python train.py --hidden_size=384 --num_attention_heads=4 --norm="rmsnorm" --qk_norm=false --tie_word_embeddings=true --init="uniform" --init_std_up=0.0386 --beta1=0.95 --max_grad_norm=1.0 --schedule="cos" --batch_tokens=131072 --dataset="wikipedia_en"
MLP neurons of a small language model. Each row is named by its layer, matrix (gate and up: input weights) and neuron, and shows model dimensions 144-335. Each number is 500 + 50 x the weight over its row's rms, rounded and kept within 0 to 999. Numbers have three digits each. A neuron's up and down rows have the sign that makes its largest values positive.
After each neuron's rows, "fires in" lists the words (lower case) most often at its 100 highest values on Wikipedia text that the model never trained on. A number after a token or word is its count.

L3.gate493:458535534465497563482395493456501521493695604592663613513448470444476543575494441488559503480504490520509446405466483516451501445399500481427509443495512491440512436514467512528514464579476575472507584427543514530476481492540552469509511485490512537555543522502523440492397517450539624436520440569485515526493500517456558507434468459519466548524504558495597461538540461591562526579448519500580464504491508452453526558447553506469418445517556553445514545430499476594442521483518619537571483540519492421508482509506491420536399447501549593459534414570504500556489442472483405487
L3.up493:589568563534567565502407498569430533572598515534555533421453503440446571590539575452461534516489488480383446372489539572440562462493476538566518435518569460485545448530478468485432519502447450499562512446465584522439515447567528497522505448447530471525459403497517442455488439536477548510478536598472534487504457568500647534485444497550556536486480522520494491527538497488554505495501563493516455485547473459461485457424609474548503427480506557440524573479595487617462445512495562473575461508546492437506477578504404521532560521531458528518552395555424447594509554501551517501
fires in: "born" 46, "music" 12, "life" 10, "personal" 8

L7.gate500:383527551535504508437496518503450482420448460508453496530438455522420479478479502542569519501519609454525501566331490517603419551470459549510486478518479454441475485566554519554588583478510406534535538441542533542484519539475531446455590551508495550483532602472473470482448434581454513500502487487618492512534453530465477415395525433521566526560522550482546566483529548526532490489538369557434451500442611505505496460478531450557501513538559511569521514466560446462514490471502498588494548514489530435433483584523488407553520508442453469553529527435571483421517530502550555542
L7.up500:561410489483482521505536568474458508513537551606508454636542468498467487480556484593492516544536501491576490468428554436512516553493512415490445458468493546440543463464527578600527559485522445503560557531500517486488489490505482486467524605541480517463561603518450466415503500428486405562510474396562466550556438485413432551389523539546471484482533530499526487437532392460537630416516451525505578488547611440459485528580501520501529440502562458491555470442494498504447509502500474500533541419518359500453430496460456567472551574530540478560551571495557460485502457517576514407
fires in: "of" 62, "all" 11, "among" 7, "for" 5, "atp" 5

L2.gate959:391482503539533534592558541504504521457476435589538463418517458427467461515468447442393436511429548501582479525422490480506519484570470492524448565518580446453495564395582505480531502437493460367456542435435579481427517461475462539545458555456486538603446497509468491460455544464531582449424453503467516448422573459511421504592501531419458458487507538496457494492479535491470354578497450427506508545497437489456453460490430481472582510606448495505577548502476517439498507532469482508500514458505486559483469430388489511468535481515533466478484561474539552522415561460553538474
L2.up959:380602518413510554509540534503518551536497465567499458560479481441473455509513557570499547509473434508541511471429444472435510602441578352473538517517492532478485466536614459460431493531360475536440495389513452484508423415540497438521442436458472502524536493441533585503532525586498535555439517492518522470458527452516410410541387573619412423552561529491424463567522527476488426540435509511498456487526504494443497527494533567429505464507463590511456526429611552423451495458459478561520446389521572566468508463451637536387526522586536466490473585455543521444533471503451525442
fires in: "club" 34, "city" 22, "university" 17, "airport" 5, "market" 5, "college" 4

L5.gate557:545494379490470434461471461527479521507426533428564480606542546552543550461434542499538553398522508472581384597491522505482528567497460522516524539518416440501492520432439542520541451539485539586522469531436551471579499538484490423509534484469489566460503500490494543491457601486442356547512470490505526514467487502521549519531471590497542498506458488478592466525485520547513487518515416595556588468496443474476607529460489557546415454478569541531496469434422459566517514429600515521480450536567452544436506411459435458495540464460537483431453590598452455632483561493485459503
L5.up557:527499464477534446479535435583493478459497485517574519478528561514600563537501519612549535477531532543485603556539542521598512480491544507404562530633498472565475488572445474462533419521472505570502525412517506483481469372577410565515516431435434520557505640483450478525503520523461530471527533395538479403499435461495516486518432507476540550589465480534510578462456487498436468504418508524509565464544425451475502496429594538515558511491606438498485545443542487431496526513497507457368486613462499524544496469562595543465486519424501375484462523485479559541420488453461553514
fires in: "and" 50, "has" 34, "have" 4

L3.gate435:455463446498519512423546533339433459475614506481442480362455538505495436493467500511557395540525520526494502509520509546564490571444428550482507459442572551409426515458543569544528488500523401530474518468511440478502470461534460432461459440532549506491480509416483450473420570485501547440562552483519584551503518558551524487515413555523543413451438710451514498496547523575525513487532525491457529626553536437464524436457507484444375433510501431625458543483509493472484522506479492483521413480511499446493572439517513574550567534588408554486440582512486543538552518473507482542
L3.up435:436409559524507466553516442429481435503524510460414608527475498524547518509500346508522489557528523487521423553396438498535497475469540596597521414551390507481490484522455527482474531496491531446505547596432499527467540617491502432492528447436582504388445522506479408454486537558531537485601425473470461532524495425551443520557568459473547495530581529485513580513495534569466452520534422550504578486448539485458536527524525529457443552471442470539480510439520543531509544520530474412564442478511510486540509494390397545474460569516482524436499558478476460425544502422334429481
fires in: "with" 20, "in" 16, "at" 7, "by" 5, "track" 4, "believe" 4

L6.gate521:492434489487460496537502483560488440462537484481497366586514452584521479545507412490601459478449496454516569490485429476307522484491480463499509468550491544510541478493425588513524526580515458565489480457438513558498608449495515501511478500485549476381519419543499610579598479369411453459447457488577501450488436474440439529507490528485496466487491488483558555513526573465529586499530505504570516585563465639425514488421377583553398500518429630536431578468562528554539475539460461473498547436512500436526510501528533537483523546536548431532506487578478475430544526536491442594
L6.up521:459516470473518496541508415568439470500494482438440445525567517425545461505466580466469519472514508509511499449570455440405531448517476457443521449507556528487555445541418494486512478584538492510481562464460509532519569444519503520477519527492580497448525450480469556523565464442361552570379411516617510513485526508569513389465469560498486515541563462475504455449603511514484496547481458465507561570573472504450588512471424479509366511662487640481490585482544566459465489548516587544437419414566514526477485471555537451433524541508584400569554449473492479539473502523510402602
fires in: "as" 39, "became" 18, "become" 6, "named" 4

L7.gate534:627469535422469498428479454527539534465471565423619480567503540493487518446537498567532459617479401538490542478553453459589612538491517528527593506487511503468534497480528579447555513487449531490499460465538473500500484522532496552491603453514485470520526527512535474485510417482600525463533544429544403452449443578524563549562543484443485571516575537561464432453467557497563569492569431506501459553558441505484491486439500510472468480498660499574473530469536526541474522430584454516383551506481547546448499478442571545557559578526528515627468473489480451436444511666516455548
L7.up534:531510385458470570469532481618528548380495482518604426589401476432484500547522497641408588506560486574478486523564471500511533493582511555458583576564503453537563450484553506508506556584434480642524516372503416510485497492498458557552570392534453538446528464508570492510516656491486535525516541473489577505480430530444474496501435467503548565485551477459504562514486506460459559492498499535454463526599460513379467429461604468506543464532356521601444454495435555478492518489555379560492481501448385449437400580495505550516496468505509510604477439527473534534532504447414506552
fires in: "and" 56, "but" 20

L4.gate314:492470494550497587545524478468538459505586510489447474565515513456477547422415488440457506519514463420570560539413522486532493514491503482636471580516495487484429560535478435544397483386503535537450487524513508402490553530530471392461463490442509526430550476434518453529576596457557523557559487451534468574466583413499459481450450438503455479494580545456479486482528452489482530452521470485509465511470522466490526447472446513566436537619421518558434481548518535504530585400477471493534627378491439553432421549440493550474475525565426522434472428517498489445530539461460519407
L4.up314:562431484462506476515502517477515486514578499401496609507551530601487414509476431525572511570514454498506565567567459504554555528560499417505506539499403545469571461585510560521371621497455553516499473477547586509483489517434482485563447402530660524520444464614505494465521483543549491562577480478501535533486513481369430436503548432515505490514475573364507491525465557601462617566508508573515512456541542478471518535459586449502504531504530424465489486499508407497551510491569493412531437526503540526541575478498501545438505558562448504540508493576576381511528551452485505479
fires in: "at" 44, "heat" 9, "saikat" 4

L4.gate620:494477492457505428548441451526491530535516592482472384455519554627484498620460479448593448519462565484519448497556506491413490528484454534455474535526534532528530481532482475524512513552548495525470496469481454582477568438528589427478417425531413492461530450504459562542512543406469526571404447464398430465360481541546483485526454504477492486459439436545520448495589430424469501576489489530507473560482461443577466408498522554475470524496475545505468511537533489486515523506405549471609540425477557409414474530488479444429558468530468528487458536527596525540583575498528505457
L4.up620:524479449394486504466558511544512504521514592457531502465554457471541423473441500512570492485513523595424529412432489557453456527443440513531551525534586531539532532538373470477512485479469434461459497508539525530503630387590534558498443435526395371492482439525473491438548521473516499510486453535426555489565564558552468481535446479567454628561476502575456429516558539508522477488602519497580456543523429486400592484533404375500470538532505471562525644463453493622495473585535490585529511451495546569456530468598544612541528616502450464459432508489488489357451537528493511506
fires in: "became" 20, "being" 16, "become" 8, "be" 6, "becoming" 5

L3.gate436:479515385559459488372474492551536523478494474484595549644439502449506473462491593534542375504581447503471520453487510462488627395429502528560477597501494527557558477503509575421517447420527483556441528518468443474505476441554524554471496493473519506405573380505472574505450607486484433472471506542474604448484390509509516520542528524578492482526428470489515419517468488502473490441564522591514504544603486479523422508559492463538461523409521527590491486389539482532531453434430503517519495491516480523467489532519497504460484519496542474377496548591508493596537554524476602467
L3.up436:532485411544553399470440536477529557528434492543593517495413518454502540470455529488526356504623472502499496541538532560505600482496514509489493478438538532468489504506606520427538490497512474530478508472436375492506525489536574717438487467507411474340591396560519521499513655513469463437501477485569496539430502504430498461507527557477536573530492517425424443543443511480589520491556550597448492528506444486550452484488491407477518492524465485487580530450458508533501443485457402581463551425487482509479458549519522443541445468483528504347498495532574466511523561486510528514
fires in: "while" 30, "due" 22, "although" 10, "receptor" 6, "time" 4, "continues" 4

L6.gate87:525382477546415517504433575482512485443426455482545488536578465595505495367436494521530578591597475477495494448549635498468556469439481604506514486504476471549422480521482489480409532550488460474482539524473526456441532439538516490537472554545481461509542572522477497543550479454546490501433465533491496481528606454456459401530473482480452457497491526570483594394447497545487557544494428464567507449481543486519535532495518498601419555495491493460571511361632482466557556573511556495564519421578534496380468532432527489419517518508439469507492575585564508509452503601468509452
L6.up87:531490431412525469514448490522524514576390499518548435494478504518446544512502420469501501530554513550549450457549540469538457533460399491512583465578605527530571491392558482565551466389559504538493455464474467502527565490489513428564449524406549497462533490435501573538546481513489492477512519533536569481471528500565552454478545515525416537480459574513436610483438563488415603478541426612531511639490516520419529504522495424393497457515503538511533489488469442492529472616448587527539496527545451507464421471465460475523486600406440442501551466596500608582441599514524419506
fires in: "at" 42, "in" 17, "and" 11, "left" 6

L2.gate168:521455532460464491564516498389443396525526491453495509479547476569449474513503491479634503463526493489443534542468490439472517390482484579513531473423455575373489485527480471398456465512486507618422515463357552616518457421501459496516569453480475539506577479502501549434426518535582486512397451576505540484468457516407632685524582525474497534464428560500499517479507534505498459510539587524350438428507532522477463501479466547530519449503544507466388464436534519542543531520516492501446441582601479501532499508405593444457421491451414462537524579592465488458536515505545471534
L2.up168:472418572400444475622491472421503435596493508443451427428538477582484496485461476488652532481546459452474503570416521403421488404509505532481530553452486535411460499462481462404457443536500566643412479463372549594631512423548490415475500524494504564530623444580482558499460516567534507458446546614503500547481472537461577635474579508454481523437446576546513561464530480539469499508554534539344518451449519552446452497511493506590505478530556476497421423491477487498510526486514546525468482575500445475549528512358536397457477467466463441583513599594516465526522519511510456538
fires in: "general" 35, "chief" 14, "executive" 7, "secretary" 5, "council" 5

L7.gate668:520462538595465515533542639500445611404465530540508401461401557473349468420495494569488414455471595600477556552414527611518505521455525449520462540506461483534456607515511509469529498532567578553478494488512488471500521605492385536471466488447389551498532601572518465463474511461403489497444581362534548485551475571481491522504562442535517518527427485535577538528522558440502475372469504503538494544391532467498533540477535385508546464511515567478525498447512551539491504528493514542536547483488506498531497466544502538545502481473455510544478501534580480382540531472454476430
L7.up668:538502462519518487464489575436566597515595438379453534565532527525580526485550437580411458544529510565553531550481541506478330400562439538411427500534482510444496504545509517461562590461473539455511526493483521484523447475439434559516478518554528432474470435478459515464599528502442546449513491440547503481580479474490545430540550518464463463562426421521455502524437540447553561547466525444520519415544527511386448475552451597466550524566459534518496483457539549441470506489531398574506423501579464492480538544567527507426530490533445559523470509386419492615458519544556462495
fires in: "of" 43, "for" 7

L5.gate778:537488497514523468429389432519433465556559525562560464607394450461546518443527441474426491546472502424469429417490546481541573485535598489474437504528547522508543466495595509417532543538493431541565496427497441520450495455514546508502471556594509485459624454468502424532541537532473541498439514657530514445475469502412515439493478473438446490490563518490571488492498551555585432593498517551485447570497550464424584402559487539513408524450497459508491512629472500498482460403523535569478512536514477462506520532590556559481520520492521495436529558482508602502481527553431467515
L5.up778:474468481492571540511464472510452500501498540586611461589452483428600505435589483506483531503556463455493446459453555510488512465549524540547499431499584537501429445537579537441519485487526520533615518471529446489472502548462565515409445493421513512454557458507547458487549522538497483460452509636549493485420484511367468415476452547505503602491503480471498512532440505487500530530447421509483430571541472526452562489442443505456538560481451394524470456540503542502470422467482552547498554477451483493590475515459561544483535471600502457477518486441622517528489477419512414598
fires in: "while" 43, "when" 31, "although" 8, "whilst" 6, "though" 6, "time" 4

L5.gate338:456598541529507407485480561461508505501547508553558520498476451459557494528427538558550455542488590525467417510494472506494535522423537607479586543511576470549453523536445410450434454532466508564550500429448497558404429463486432512480522547598486485581418467489461580451481457631513527491457450509522522579506518425524505406477532569560483493516428544476488469508537429511535451601487541515569397547527534418548492489418482562461480509449515533540539523503488491513432515607533531523493481471467573448463585494583522552584464621589478503526566515478538454539579495479496437511
L5.up338:522635534515574460435471480538581453442526615495432435449488463476505525525389476482580475425499522562525509451501511535439503548560495523469524490605549558509486567474484446546531508529469495515486474337395429588424502514456439479473573566571467564527522522488453492507501506492503525488399549571496553530484541444495546468541512431582526520481454508514463468490496423475654534606514675475486456537512544468491525519474521514515510482471501454526487437473533512623495577526415619505520518456458542411500522522515433446486535484523458503483487504542472430499559516464535488499
fires in: "career" 17, "life" 15, "family" 15, "born" 13, "history" 8, "early" 6